config.yaml
num_hidden_layers: 9
hidden_size: 640
num_attention_heads: 5
head_dim: 128
intermediate_size: 2560
vocab_size: 8192
hidden_act: "tanh_gelu"
rope_fraction: 0.5
optimizer: "muon_variant"
lr_mult_down: 3.0
lr_head: 0.00309
warmup_steps: 200
decay_shape: "linear"
max_seq_len: 1024
train_tokens: 688400000
MLP neurons of a small language model. Each row is named by its layer, matrix (up: input weights) and neuron, and shows model dimensions 64-159. Each number is 200 + 20 x the weight over its row's rms, rounded and kept within 0 to 999.
A block is one neuron, or neurons of one layer that tend to fire together. Before each block is what it responds to, as a language model described it from the Wikipedia text at the highest values.

Responds to: Table cell separators. Pipe or semicolon separators between cells in wiki tables of sports stats, scores and census figures, often right after a number or an empty cell.
L3.up43,254,227,247,194,228,212,207,234,173,170,228,207,210,200,222,206,199,197,225,223,147,235,203,223,199,222,185,202,174,209,201,226,208,199,220,216,208,222,187,212,177,192,205,155,198,219,215,183,220,249,220,177,173,205,186,207,162,182,204,187,214,180,193,202,225,231,187,168,232,227,194,199,204,211,208,177,246,209,171,184,220,205,201,233,195,201,231,200,207,180,208,181,185,211,159,195
L3.up246,236,193,234,216,171,219,192,215,184,197,182,204,160,221,205,218,178,201,200,207,184,182,194,215,223,213,167,162,244,232,224,233,202,175,206,223,194,182,212,199,193,184,216,192,198,206,215,227,209,198,188,190,189,235,184,186,203,172,207,193,205,197,186,207,190,201,183,148,219,203,179,213,189,193,201,176,213,177,209,188,194,208,207,207,194,203,210,202,185,242,217,195,205,200,174,233
L3.up264,192,209,205,184,198,212,195,178,162,188,222,213,220,256,195,218,188,217,213,223,175,174,180,206,225,191,222,182,170,231,195,204,181,172,204,200,203,204,196,224,220,202,165,185,207,215,189,227,176,206,206,192,224,164,205,214,204,174,180,195,196,172,178,230,210,204,195,202,215,151,204,212,211,169,192,230,193,171,186,197,207,199,195,219,225,196,189,199,173,214,202,234,182,234,210,208
L3.up1090,201,220,180,174,196,222,208,188,204,193,188,191,212,210,213,165,200,200,206,196,171,208,158,216,180,177,217,191,211,225,210,222,205,197,195,198,172,199,221,221,174,196,222,194,203,175,208,208,230,219,205,203,162,213,240,139,195,192,185,191,180,202,184,179,204,224,159,209,202,209,192,172,214,171,177,221,181,205,173,195,210,204,208,183,168,177,185,196,222,179,178,168,186,190,191,215
L3.up1490,176,260,210,188,211,225,200,218,206,198,190,186,207,212,172,246,221,241,193,214,184,210,228,185,216,206,204,160,171,207,209,192,206,185,225,207,222,178,181,201,215,200,209,168,187,218,214,164,185,203,210,184,213,210,186,186,169,184,178,186,204,213,213,188,204,186,196,222,227,180,194,202,181,189,199,198,173,200,200,214,199,212,192,195,194,165,196,235,205,214,182,237,211,197,189,222
L3.up1675,194,208,208,174,172,243,187,195,218,206,191,188,207,222,186,194,189,214,216,230,191,195,235,227,200,230,224,201,210,227,213,236,218,192,187,196,224,206,207,213,184,181,227,202,176,202,203,152,208,204,190,161,208,202,209,220,212,212,195,191,185,194,202,200,206,224,191,190,169,195,205,218,201,163,193,197,187,213,197,199,175,196,222,200,190,210,225,177,222,188,205,189,207,243,186,190
L3.up1999,226,230,225,194,162,243,214,217,204,186,213,214,218,177,197,191,190,252,205,208,155,223,214,211,229,175,178,208,200,220,215,215,192,188,207,197,167,180,224,201,194,167,198,196,230,239,200,217,188,225,204,192,207,182,195,223,195,189,169,182,213,208,189,223,200,200,194,191,216,185,189,187,190,199,172,195,223,157,206,194,164,209,221,197,211,179,217,166,169,220,185,184,216,216,195,209
L3.up2198,235,202,213,201,174,236,218,214,202,191,209,212,144,223,215,188,191,166,188,201,221,161,187,188,215,190,208,181,219,217,179,190,192,180,207,179,153,176,199,176,215,164,211,145,196,192,228,203,203,199,198,187,212,229,200,199,161,193,212,172,190,216,190,207,211,242,184,175,229,192,173,183,150,233,229,188,227,203,200,192,223,149,234,191,195,195,216,185,193,212,207,211,205,210,174,218

Responds to: Clause-opening subordinators. Words opening a subordinate clause, such as if, when, after, since, which, that, often sentence-initially; also pipe separators between numbers in sports stat tables.
L5.up654,206,230,203,151,213,199,192,198,221,216,214,200,233,202,228,223,189,213,199,205,187,217,202,170,176,203,234,192,178,185,185,214,190,216,214,210,198,158,194,205,187,200,186,201,186,232,211,218,214,172,223,186,202,250,182,181,198,213,201,191,187,239,168,175,182,181,224,205,177,209,193,229,204,238,189,192,212,187,225,196,204,223,227,165,244,195,221,206,200,206,170,216,203,191,198,167
L5.up1129,191,189,230,173,213,201,184,206,201,187,184,226,209,205,184,157,185,182,167,215,240,166,184,170,174,195,201,236,198,216,185,184,179,191,192,198,193,223,213,208,183,215,233,202,208,184,212,213,200,189,204,196,194,200,188,209,260,214,191,198,198,213,197,195,209,195,203,174,207,233,210,169,211,180,189,199,180,213,218,198,204,189,184,209,233,187,188,229,215,214,218,206,215,184,217,209
L5.up1141,182,241,208,193,186,173,191,214,194,176,225,196,208,195,210,219,161,176,199,231,214,200,185,211,208,203,243,235,212,219,232,151,207,208,184,205,175,209,208,196,208,215,208,239,207,186,226,180,179,177,222,185,191,210,194,170,206,219,180,210,181,209,168,175,192,215,210,189,184,231,178,201,216,226,199,239,206,190,198,203,208,203,196,178,199,190,226,227,197,227,185,255,208,215,213,212
L5.up1346,193,204,228,243,191,197,200,203,211,217,172,183,174,196,209,223,197,212,200,227,201,198,178,186,204,228,197,211,205,195,175,226,197,188,190,195,192,211,206,191,208,205,222,179,228,188,197,174,144,174,184,174,219,196,200,230,239,215,206,205,213,201,194,207,215,157,178,171,205,231,201,180,217,214,179,208,169,235,200,174,210,195,167,208,159,201,198,194,214,219,224,223,162,199,211,193
L5.up1718,209,235,198,191,191,214,217,178,226,182,211,228,204,252,180,190,185,202,179,197,206,192,232,182,173,202,197,193,214,188,175,198,217,188,228,165,166,196,197,206,200,216,194,189,151,217,227,198,194,229,220,217,227,183,196,193,220,185,179,180,206,160,167,175,225,159,228,213,201,184,168,193,215,199,214,211,207,171,202,188,209,201,174,189,212,224,226,206,240,216,156,193,185,203,196,216
L5.up2180,204,207,241,209,205,187,200,201,228,237,182,190,207,204,173,227,146,194,233,194,203,214,190,187,206,202,208,185,169,192,210,215,179,197,213,188,188,149,194,179,197,193,187,232,180,196,166,219,199,174,188,208,184,214,250,208,193,260,163,202,198,203,173,196,204,194,221,237,178,185,181,193,215,169,209,200,239,221,212,194,239,204,207,145,217,173,197,209,190,199,201,170,197,181,191,195
L5.up2485,222,205,230,203,153,215,204,234,215,195,199,189,202,188,230,213,183,202,208,224,171,206,214,203,176,202,222,201,202,182,196,208,203,171,201,180,201,212,217,198,196,170,218,190,161,170,193,228,202,215,175,216,184,200,202,175,178,185,183,176,262,187,214,186,187,158,218,224,180,224,191,215,205,217,248,212,214,218,207,212,214,200,222,218,205,191,228,209,148,208,191,213,236,200,200,200
L5.up2505,197,210,187,193,181,197,155,186,196,218,129,214,202,232,204,202,234,207,228,198,176,211,186,203,197,223,197,200,170,250,223,203,168,185,181,182,209,217,247,238,176,237,178,178,208,188,202,181,225,203,230,206,215,216,221,208,177,167,220,179,168,199,210,177,177,190,215,169,200,190,198,223,191,206,216,221,174,202,174,191,205,242,174,181,200,174,240,220,238,187,171,200,166,174,196,223

Responds to: Sports results and careers. Tokens inside sports match reports, scores and player career text, such as goal minutes (Hannah 62'), scorelines (2–6), and "as a substitute".
L5.up94,202,194,220,199,176,213,211,196,218,240,212,213,237,169,215,234,214,197,180,212,188,206,204,198,227,192,164,174,198,212,157,180,230,212,188,199,244,207,153,202,253,194,205,211,226,205,194,208,200,201,191,186,229,190,198,198,213,174,233,192,204,208,198,196,218,245,226,173,185,183,160,249,187,213,191,187,220,215,183,175,211,191,211,221,184,159,189,207,199,188,163,186,241,211,182,210
L5.up438,185,240,186,238,213,226,206,184,226,210,190,176,187,218,186,221,216,206,193,173,180,200,193,176,197,220,215,252,196,189,180,204,195,164,200,187,216,183,204,186,184,173,197,211,165,221,178,224,175,197,187,169,173,186,175,175,201,184,211,183,213,187,200,220,188,214,228,197,197,173,209,155,204,176,192,185,199,233,193,184,235,195,194,195,177,251,216,193,222,168,205,210,201,225,195,199
L5.up871,222,198,201,215,203,176,206,192,219,196,207,205,226,237,220,205,248,205,223,233,194,173,225,196,206,189,195,166,179,192,205,210,198,210,195,224,203,214,151,221,202,210,188,196,184,203,186,214,207,206,184,169,176,186,173,200,219,193,194,217,222,217,192,181,186,224,172,201,222,209,226,199,222,218,219,189,194,209,180,187,188,189,210,226,187,210,205,187,206,207,184,215,243,186,194,190
L5.up1081,206,201,239,195,206,192,210,174,194,191,202,200,179,193,213,224,184,208,201,212,188,195,182,206,246,222,233,213,235,203,179,208,206,202,176,190,190,206,220,173,189,200,188,199,211,215,233,205,209,203,195,189,173,200,210,226,208,186,209,222,165,183,223,217,193,225,227,191,250,205,254,202,187,168,192,158,221,199,204,198,169,221,192,186,215,184,214,208,182,181,189,192,191,210,233,217
L5.up1253,199,211,192,225,193,225,170,212,223,183,228,200,177,193,208,203,231,212,176,210,231,193,214,163,202,241,183,227,170,222,216,195,191,208,209,166,181,231,202,232,176,190,222,207,233,181,194,217,188,192,233,228,230,188,213,175,217,183,201,207,197,182,175,215,167,198,226,205,190,180,195,174,212,200,185,160,206,241,256,218,222,210,191,228,203,222,167,205,220,179,202,177,201,190,206,203
L5.up1584,188,185,206,176,223,172,189,220,192,208,222,210,203,185,165,196,234,205,200,215,203,217,176,192,188,181,210,186,194,211,191,205,208,198,174,201,206,227,171,222,202,214,208,201,189,209,239,197,186,196,189,222,226,196,199,229,171,174,175,209,186,212,220,191,218,185,208,149,212,200,208,208,212,221,183,211,218,219,186,193,176,239,213,200,189,166,239,181,209,233,225,167,215,168,174,218
L5.up1586,237,206,171,192,215,217,207,203,190,217,206,190,199,193,198,216,194,223,201,213,221,182,204,220,207,177,196,202,226,191,206,205,216,210,191,217,207,241,185,227,216,209,202,202,190,192,196,210,202,195,208,208,215,180,238,239,190,212,203,239,228,210,212,209,178,238,201,192,213,178,217,207,178,220,215,209,234,224,195,200,214,214,228,190,203,231,184,191,154,201,211,207,221,206,199,186
L5.up2140,216,192,147,242,162,162,191,160,207,186,191,203,187,201,199,163,172,168,192,227,201,202,215,187,202,229,210,189,170,170,233,218,223,229,194,173,227,215,173,238,195,204,188,205,194,201,160,181,190,216,180,205,184,225,198,223,207,202,176,183,215,215,218,221,202,232,215,189,169,183,226,194,200,193,186,197,212,192,195,202,202,210,213,210,215,189,195,202,190,181,181,190,229,199,189,199

Responds to: Verb after surname subject. Main verb right after a person's surname as subject in biographies and reviews, such as made, joined, announced, said.
L3.up269,209,197,199,208,216,217,186,175,204,177,183,165,202,192,207,185,237,198,178,179,183,212,214,173,163,186,223,150,206,176,209,163,126,229,200,235,202,188,207,196,233,229,215,228,239,202,185,194,195,229,199,221,232,198,204,184,195,186,207,241,206,195,198,211,226,219,193,205,248,243,201,201,218,208,207,166,189,163,275,189,209,210,185,191,254,213,228,193,227,190,181,222,201,191,160,159
L3.up488,208,223,197,217,198,173,202,213,235,206,234,238,216,193,204,216,206,201,196,187,188,206,182,212,197,197,225,212,208,188,220,165,201,184,178,203,196,210,181,190,255,225,219,219,249,186,193,197,186,199,164,196,212,160,204,209,211,191,188,229,165,172,169,208,209,202,222,194,181,208,221,231,219,184,194,186,227,192,191,201,194,222,199,199,234,181,184,219,186,211,191,183,164,189,225,210
L3.up615,216,225,188,200,187,213,204,238,230,226,238,196,243,210,259,211,232,199,177,207,214,173,190,214,226,198,187,176,187,226,224,214,173,165,195,227,227,179,193,176,197,220,223,210,225,210,209,202,208,209,200,213,213,185,185,224,214,206,218,179,213,219,186,228,240,154,197,172,204,220,196,192,179,204,173,160,180,209,187,231,203,207,198,214,212,214,210,194,179,193,223,247,151,190,184,192
L3.up1061,202,207,193,198,156,219,206,182,205,177,208,186,189,202,206,180,222,204,192,219,195,182,185,207,168,237,213,193,244,211,199,208,182,228,164,213,215,175,210,217,224,199,204,219,225,198,206,205,174,225,209,200,194,202,202,217,204,197,189,211,195,174,200,223,194,249,182,182,201,235,232,229,206,194,212,197,210,193,189,191,208,173,183,214,213,218,191,170,223,205,242,205,210,209,169,161
L3.up1514,219,191,201,229,201,200,208,225,211,181,219,197,221,255,197,181,241,222,205,172,201,196,217,194,219,211,206,192,212,207,193,196,173,191,216,207,179,181,191,173,194,235,227,168,199,204,214,243,188,213,199,240,203,213,176,207,182,186,181,209,180,229,185,207,227,182,198,223,197,213,203,234,201,221,167,194,188,197,180,182,207,186,204,242,206,220,152,201,172,169,219,195,177,181,180,219
L3.up1585,185,220,176,176,222,203,210,216,214,201,199,158,200,175,223,201,220,178,198,193,210,181,214,184,170,205,213,228,206,212,216,182,190,196,202,219,195,180,183,229,159,209,219,169,220,235,216,192,188,192,197,217,234,161,198,168,210,170,186,210,228,196,229,198,236,232,213,202,190,210,218,196,201,266,165,173,149,184,225,217,197,213,207,229,206,252,200,177,190,199,204,206,195,227,214,166
L3.up1838,180,199,212,231,186,179,200,228,213,188,203,169,237,214,222,202,230,198,204,172,186,227,211,232,210,163,173,206,183,195,197,194,184,196,210,194,208,191,175,197,214,206,233,200,239,194,210,208,209,212,167,224,211,198,156,243,167,195,211,204,208,216,189,205,216,164,233,200,181,204,190,195,182,195,174,196,155,217,204,216,210,210,170,204,204,248,234,185,176,190,178,237,203,192,182,195
L3.up1957,199,218,206,253,176,222,204,232,223,254,188,201,163,195,216,185,162,165,171,151,216,197,204,193,221,209,211,184,181,207,191,155,211,187,211,214,220,241,185,213,187,248,199,200,194,183,204,195,193,186,199,197,177,229,207,184,191,189,220,205,194,214,212,245,213,208,200,183,200,187,221,200,212,192,201,209,190,204,165,202,200,207,186,211,214,201,154,195,182,226,197,166,209,207,225,187

Responds to: Token after proper names. The token right after a proper name, such as the space before goal minutes in match reports (Larsson 61') or words like constituency, district, Metro.
L3.up336,209,189,193,210,199,187,196,204,227,215,211,146,185,211,191,215,243,194,180,201,195,207,191,178,207,248,211,183,196,196,196,173,202,178,217,208,188,196,202,178,239,226,226,167,229,215,192,200,176,203,182,231,201,229,165,210,199,179,182,212,215,207,224,225,193,187,222,189,208,209,243,212,210,219,181,187,203,212,194,181,198,172,188,207,216,197,202,158,167,192,174,186,172,171,151,188
L3.up1183,225,171,186,195,219,212,197,198,197,208,207,166,209,193,201,231,194,208,206,209,225,184,213,205,192,196,184,210,219,211,202,176,202,194,199,200,210,229,192,190,191,231,240,209,196,222,179,202,180,200,192,218,229,190,173,213,223,165,203,207,197,229,186,201,247,192,201,206,228,207,209,207,184,201,207,169,197,191,180,207,196,187,181,215,205,183,192,195,202,212,156,194,208,214,181,211
L3.up1270,222,187,198,206,221,175,194,209,254,207,195,209,204,170,191,169,218,192,203,200,187,196,233,178,221,212,223,197,188,205,210,199,207,203,221,220,202,185,201,202,216,206,170,210,194,237,183,215,256,190,180,241,212,220,170,238,231,162,233,187,199,214,192,229,213,207,159,209,163,194,239,212,173,209,191,189,212,190,208,189,177,166,217,218,204,242,216,212,176,222,184,210,218,178,204,222
L3.up1272,191,169,191,194,199,191,202,171,184,206,201,197,192,230,192,142,233,215,208,161,217,185,216,154,186,155,205,216,193,219,224,219,192,192,189,171,223,233,231,229,217,201,196,230,179,169,180,231,186,223,221,220,196,190,194,201,198,184,207,197,218,182,181,186,192,197,197,243,208,180,206,214,212,182,186,164,189,238,202,196,180,130,224,175,211,221,190,195,175,191,182,211,201,221,189,213
L3.up1889,214,198,221,189,192,197,171,258,193,168,189,177,234,183,217,215,182,228,179,181,224,217,183,189,246,221,203,185,164,189,191,218,191,194,204,180,199,216,212,164,172,217,224,202,186,182,203,222,221,159,189,237,214,223,204,184,211,217,203,198,217,210,182,205,232,182,194,175,211,205,221,172,224,247,204,213,195,162,176,182,213,193,204,215,184,230,224,185,183,199,220,185,203,197,175,135
L3.up2228,205,204,171,238,184,217,196,210,179,238,197,235,196,241,234,161,199,244,179,210,238,196,217,195,173,165,229,206,181,206,173,180,215,184,203,193,167,190,172,212,244,172,235,199,226,187,189,202,189,194,196,237,227,210,190,204,222,193,194,200,199,191,180,190,182,219,194,186,197,197,205,184,215,243,199,190,236,219,199,189,187,211,198,184,193,162,209,201,190,208,219,211,188,176,237,200
L3.up2322,195,195,224,190,180,217,199,222,196,227,188,224,185,194,198,159,253,205,180,234,176,209,171,188,192,194,191,217,221,237,173,187,192,201,189,195,192,187,208,203,192,220,176,211,194,197,219,232,199,192,194,203,133,217,205,206,172,185,187,230,212,243,208,197,208,232,228,207,176,217,203,199,237,187,193,231,256,190,186,194,197,191,202,200,217,187,179,195,194,172,218,218,198,237,190,212
L3.up2402,196,183,185,209,232,194,199,243,198,212,203,192,206,179,200,189,179,223,199,184,201,188,208,181,185,183,207,233,235,208,188,192,202,175,221,216,191,206,199,170,211,218,229,200,221,186,214,212,185,189,225,211,191,205,190,213,169,175,212,204,186,226,205,194,213,170,198,195,198,216,225,180,248,193,174,173,191,210,229,201,204,191,178,194,217,176,221,175,197,184,215,197,212,178,232,215

Responds to: Word-final suffix pieces. Ending pieces of words split into several tokens, chiefly -ing, -ed and -ory, as in advis-ory, differ-ing, prompt-ing, travel-ed.
L2.up1244,197,227,195,221,206,183,190,191,178,175,232,199,223,224,212,198,197,219,189,193,194,189,208,201,214,202,262,235,212,207,193,181,176,211,205,194,200,237,180,204,221,203,210,209,204,209,217,186,203,212,161,180,195,190,204,201,185,208,199,242,170,226,182,239,216,220,205,201,185,214,211,202,144,225,226,204,165,186,209,214,144,211,207,199,188,211,196,219,183,253,245,156,239,223,138,193

Responds to: Quantities and compound hyphens. Number tokens after quantity words (over 70, more than 40, around 92%) and hyphens joining compound modifiers (first-quality, non-linear, under-19s).
L2.up1089,170,188,210,237,212,174,168,160,213,207,206,226,170,178,194,184,174,230,175,229,205,145,185,215,175,199,158,211,169,214,217,202,207,217,220,176,190,231,192,184,201,183,207,210,208,180,215,209,201,206,191,201,229,198,183,208,205,215,201,185,201,192,221,192,221,222,238,213,230,191,200,203,202,190,161,206,219,200,180,190,196,199,211,212,190,183,203,179,211,191,195,190,217,215,191,216

Responds to: Word piece after initial C. Mid-word pieces following a word-initial "C" or "c" token, mostly in names and table entries, e.g. C-ly(debank), C-ath(olic), C-al(ifornia), comp-ly.
L3.up320,209,207,222,204,179,219,224,207,228,197,207,215,175,203,252,178,224,193,206,182,236,240,218,190,210,217,206,194,195,183,194,166,217,209,182,206,165,192,177,206,237,216,192,196,247,215,184,182,189,195,185,186,188,195,167,209,191,183,234,219,183,247,212,204,183,189,160,197,178,213,200,171,192,209,199,210,207,202,178,208,175,195,213,218,179,211,188,172,167,192,196,191,204,189,210,185
L3.up974,192,212,206,188,208,198,203,213,163,189,182,217,177,191,230,183,189,159,195,191,193,209,197,187,228,205,212,229,201,196,202,226,183,184,214,184,191,191,201,195,221,247,167,188,210,187,215,223,199,197,216,246,200,221,218,179,195,188,216,203,209,215,217,231,208,175,172,189,219,205,159,199,211,210,188,171,203,155,192,198,210,221,194,202,194,211,204,219,209,191,219,205,203,211,182,204
L3.up1175,212,205,221,200,220,192,215,231,202,190,186,215,226,187,217,161,211,230,240,186,213,188,203,183,188,214,212,194,182,209,166,211,165,241,177,188,213,195,187,213,282,204,197,224,206,191,188,190,193,176,191,192,194,179,204,193,207,200,194,174,204,216,221,200,192,189,198,220,180,171,228,175,166,199,180,213,201,178,188,200,138,213,198,223,166,225,197,194,170,154,212,207,205,209,202,212
L3.up1348,171,190,190,198,182,210,199,178,194,192,204,180,160,163,189,210,176,156,232,202,219,200,221,151,247,228,200,192,190,217,197,219,188,206,194,179,192,218,213,205,203,202,225,162,168,223,197,256,245,187,164,240,205,196,188,220,198,229,184,196,160,209,197,209,217,227,199,218,200,222,217,225,179,249,211,190,234,221,217,231,193,184,183,216,183,174,187,239,193,211,210,227,199,196,200,236
L3.up1515,194,212,214,215,168,204,193,201,202,221,195,166,187,213,220,224,207,205,171,210,219,213,221,192,213,197,196,205,185,217,184,210,221,206,202,196,206,216,183,180,194,240,199,164,197,189,217,235,186,207,177,186,230,199,205,195,212,241,217,216,205,221,215,208,196,212,181,178,190,218,186,200,173,216,189,221,203,193,214,197,187,222,187,184,191,203,181,210,197,228,178,198,207,219,228,223
L3.up2021,174,186,202,197,204,202,144,185,202,206,224,187,211,197,187,197,232,201,192,219,201,202,206,176,206,188,243,215,144,191,194,203,169,186,184,181,172,174,190,224,200,216,206,183,192,219,194,210,234,192,177,206,217,179,197,182,213,167,214,197,202,227,179,175,221,206,149,204,217,191,210,211,197,172,195,175,226,196,195,193,181,193,205,192,217,218,174,214,198,205,168,184,219,183,218,186
L3.up2134,212,184,204,217,169,199,235,160,197,233,195,188,164,195,205,196,194,196,208,145,207,198,213,166,208,215,205,190,189,215,241,231,183,207,197,187,198,219,196,178,217,225,195,183,180,196,219,189,206,202,142,212,259,206,209,207,215,212,228,177,212,206,208,239,165,221,230,168,226,235,167,199,219,209,214,208,207,166,196,199,193,153,213,236,174,211,189,214,199,213,173,208,223,200,195,191
L3.up2275,239,219,225,191,198,193,211,209,205,161,186,189,193,199,237,227,214,208,201,226,198,206,193,155,228,244,211,166,197,198,201,220,185,211,200,228,235,199,179,217,195,196,242,200,203,190,222,212,230,191,214,177,220,182,174,193,169,184,222,201,212,195,174,206,157,178,215,234,195,234,223,182,158,218,228,173,219,193,212,214,240,173,200,191,199,210,202,199,247,190,156,278,216,183,232,182

Responds to: Main verb after a named subject. Main-clause verbs right after a person's name or pronoun as subject, especially speech and thought verbs like explained, realizes, stated, often split word-endings (expl-ained, summar-ised); also action verbs like moved, settled.
L5.up161,163,229,209,165,215,187,202,204,178,211,247,216,184,204,171,200,201,203,179,181,178,210,218,192,232,205,197,164,230,204,220,210,213,184,153,204,176,207,196,214,221,218,203,259,171,235,213,208,216,214,211,196,209,178,243,242,184,208,212,197,206,198,194,224,201,201,209,199,192,209,182,206,178,216,219,199,206,203,202,206,225,234,225,186,196,189,170,200,197,183,208,197,209,208,215,215
L5.up274,207,204,192,207,189,218,211,188,192,203,249,226,215,221,226,201,175,216,193,198,212,192,212,197,186,207,175,215,199,193,204,211,202,210,186,212,206,199,220,202,196,193,177,216,218,224,195,211,172,185,195,181,216,196,235,183,202,198,238,206,196,185,196,216,223,174,189,199,222,223,183,187,214,209,215,221,185,255,192,194,189,225,178,196,149,218,207,213,212,239,236,172,207,185,223,179
L5.up1004,201,221,190,182,228,216,200,218,177,200,220,200,183,168,193,208,196,179,193,202,186,163,198,230,233,216,190,190,220,205,205,174,168,203,216,197,202,172,227,199,185,172,188,199,203,231,213,193,201,180,200,168,222,194,179,193,210,226,213,172,205,191,213,222,203,160,195,219,192,179,193,181,192,188,191,177,196,208,218,223,180,221,207,188,182,206,185,205,162,202,177,195,207,192,184,161
L5.up1032,208,231,180,217,189,213,211,178,203,208,202,224,174,216,181,218,178,200,161,209,200,210,202,189,207,181,212,186,198,169,199,221,200,205,192,226,193,204,178,220,237,192,187,228,218,193,141,200,190,205,186,182,215,196,182,209,222,193,196,203,200,197,243,245,193,191,192,200,161,174,171,235,176,190,216,224,226,199,192,201,226,184,170,203,213,200,188,182,197,179,212,233,210,231,187,194
L5.up1355,228,214,193,188,226,239,168,197,187,193,210,179,200,146,204,213,231,194,207,199,212,193,207,174,206,216,197,187,205,193,198,201,206,162,187,175,197,188,197,186,202,217,237,162,175,220,191,205,211,184,143,200,210,198,212,200,210,193,177,186,180,233,202,202,176,192,191,217,248,234,195,199,236,202,200,193,173,216,190,191,155,210,200,177,193,189,206,231,201,211,170,200,217,178,198,204
L5.up1382,199,210,191,188,189,203,185,186,199,211,199,194,197,158,185,215,203,223,200,199,186,197,205,200,196,192,178,160,180,189,211,209,202,156,223,218,194,203,181,170,192,190,197,238,196,188,224,200,182,204,191,227,223,194,213,182,180,236,204,196,205,193,248,218,212,181,173,197,220,191,194,200,218,203,214,192,177,202,166,195,181,185,182,188,193,240,223,208,173,159,202,232,194,205,195,197
L5.up1864,184,194,186,202,231,222,158,226,160,240,232,206,191,194,201,235,170,190,181,213,233,196,218,216,206,199,217,209,214,205,212,172,180,194,196,171,200,204,206,212,166,224,215,190,187,241,216,189,215,167,198,174,186,221,187,208,225,211,170,178,200,199,192,210,239,203,180,177,193,194,209,197,216,200,209,207,197,190,205,216,183,219,152,190,179,228,217,213,204,232,172,186,215,213,158,164
L5.up2228,200,228,190,187,246,225,218,221,222,209,201,232,215,193,187,196,222,209,212,242,192,186,196,208,195,216,218,193,215,193,179,198,207,190,220,203,171,217,190,165,230,248,245,212,199,210,202,171,208,233,185,179,248,185,175,211,193,219,221,205,194,178,195,192,197,223,238,193,186,215,179,212,194,198,170,197,171,193,170,236,196,185,212,200,177,222,232,200,172,198,179,178,172,189,207,175

Responds to: Speech and reporting verbs. Verbs of saying or judging, often just their final piece (-ed, -es), before a quote or "that": commented, stated, described, remarked.
L2.up1120,229,209,208,221,195,204,221,204,173,204,241,161,193,167,208,192,184,164,192,229,195,190,242,222,186,151,212,180,194,176,200,198,191,187,196,194,198,179,150,184,188,220,172,209,200,195,184,214,250,188,186,207,245,228,209,247,206,200,183,188,182,171,199,196,225,191,177,182,175,207,202,180,216,170,215,209,232,203,186,205,198,218,186,219,209,223,223,195,180,175,230,223,176,180,197,160

Responds to: Mid-word subword fragments. Short fragments in the middle of words split into several pieces, after the opening piece and before a suffix, as in Inc-arn-ation, pres-id-ency, Ox-id-ation.
L5.up84,223,190,228,209,229,194,154,193,176,221,194,228,210,214,197,228,219,171,188,212,192,198,230,182,209,214,174,201,164,221,200,220,179,216,161,224,167,207,209,214,204,185,214,207,212,211,212,190,193,179,209,190,206,197,213,189,202,188,232,169,267,208,179,210,199,203,224,271,180,187,217,171,188,181,195,183,188,199,198,209,196,210,210,207,184,229,203,180,199,193,241,192,213,218,218,199
L5.up132,186,187,185,217,211,218,162,197,170,224,200,206,189,250,198,206,185,213,213,199,180,192,216,211,193,227,223,207,151,189,195,181,203,218,168,192,213,207,169,187,193,212,218,207,186,174,197,216,192,168,175,210,229,184,185,188,210,201,231,206,238,207,208,192,204,187,211,240,198,181,165,179,193,193,206,187,188,212,193,215,179,217,221,194,217,194,219,188,193,174,175,192,224,192,183,226
L5.up523,192,233,213,182,221,204,209,216,177,194,201,177,171,174,223,217,153,183,202,215,207,219,199,161,173,214,189,242,162,181,179,197,181,182,151,203,169,190,232,187,221,191,179,209,189,200,175,212,180,182,199,190,186,239,237,190,236,183,202,162,208,209,179,226,192,176,206,174,163,200,220,179,177,231,188,161,205,196,223,194,180,188,211,201,188,220,200,204,201,175,180,201,192,219,181,211
L5.up759,149,206,180,195,229,169,233,186,233,195,194,199,209,196,221,168,173,170,148,248,211,200,228,172,197,191,179,209,170,193,180,202,231,210,194,189,214,202,195,212,196,171,182,188,229,199,205,202,185,197,202,174,171,181,194,170,199,201,193,164,202,203,204,207,210,203,222,207,193,205,215,218,202,187,193,184,196,200,159,194,201,191,211,199,202,218,184,196,228,208,222,179,200,216,185,231
L5.up1459,229,212,188,194,216,182,202,189,191,202,195,159,185,241,194,210,217,220,201,199,181,229,210,161,208,189,236,206,192,188,193,217,174,190,233,199,212,222,214,192,174,203,189,147,171,194,198,212,222,225,181,210,191,189,217,222,180,188,213,166,235,188,218,209,232,166,214,190,225,234,173,186,160,208,205,213,214,225,179,208,190,211,217,212,226,219,216,178,210,198,206,220,193,190,182,210
L5.up2271,222,206,223,173,205,219,221,187,228,185,194,140,213,205,223,212,194,213,209,201,191,194,182,168,204,184,205,193,202,170,203,226,156,201,185,203,174,169,226,178,175,199,203,198,208,193,194,198,197,195,242,190,184,192,206,162,199,207,235,192,208,177,171,203,200,196,195,209,182,206,191,207,152,191,232,209,192,185,195,184,178,205,197,189,217,202,190,173,199,194,213,207,190,209,200,150
L5.up2316,166,194,203,221,214,180,193,214,173,175,182,196,189,190,184,186,198,222,206,232,179,185,213,160,195,200,196,218,215,233,173,217,175,197,173,183,205,194,176,186,195,202,199,218,209,196,211,203,159,215,220,194,187,164,191,158,185,169,223,188,165,208,171,217,234,207,219,221,203,237,216,192,155,222,213,203,193,202,193,189,210,177,184,211,227,205,196,188,200,202,169,187,236,227,195,205
L5.up2436,194,199,217,235,220,221,196,200,184,205,182,175,172,209,191,187,154,204,203,210,148,206,180,152,201,194,198,162,168,216,185,203,179,221,210,176,186,228,202,195,200,194,242,202,205,199,192,225,177,165,240,206,176,199,217,223,203,168,209,218,170,184,197,191,205,228,211,192,200,207,197,217,203,179,186,195,187,193,209,187,191,170,188,185,184,223,182,197,203,178,196,196,196,207,183,231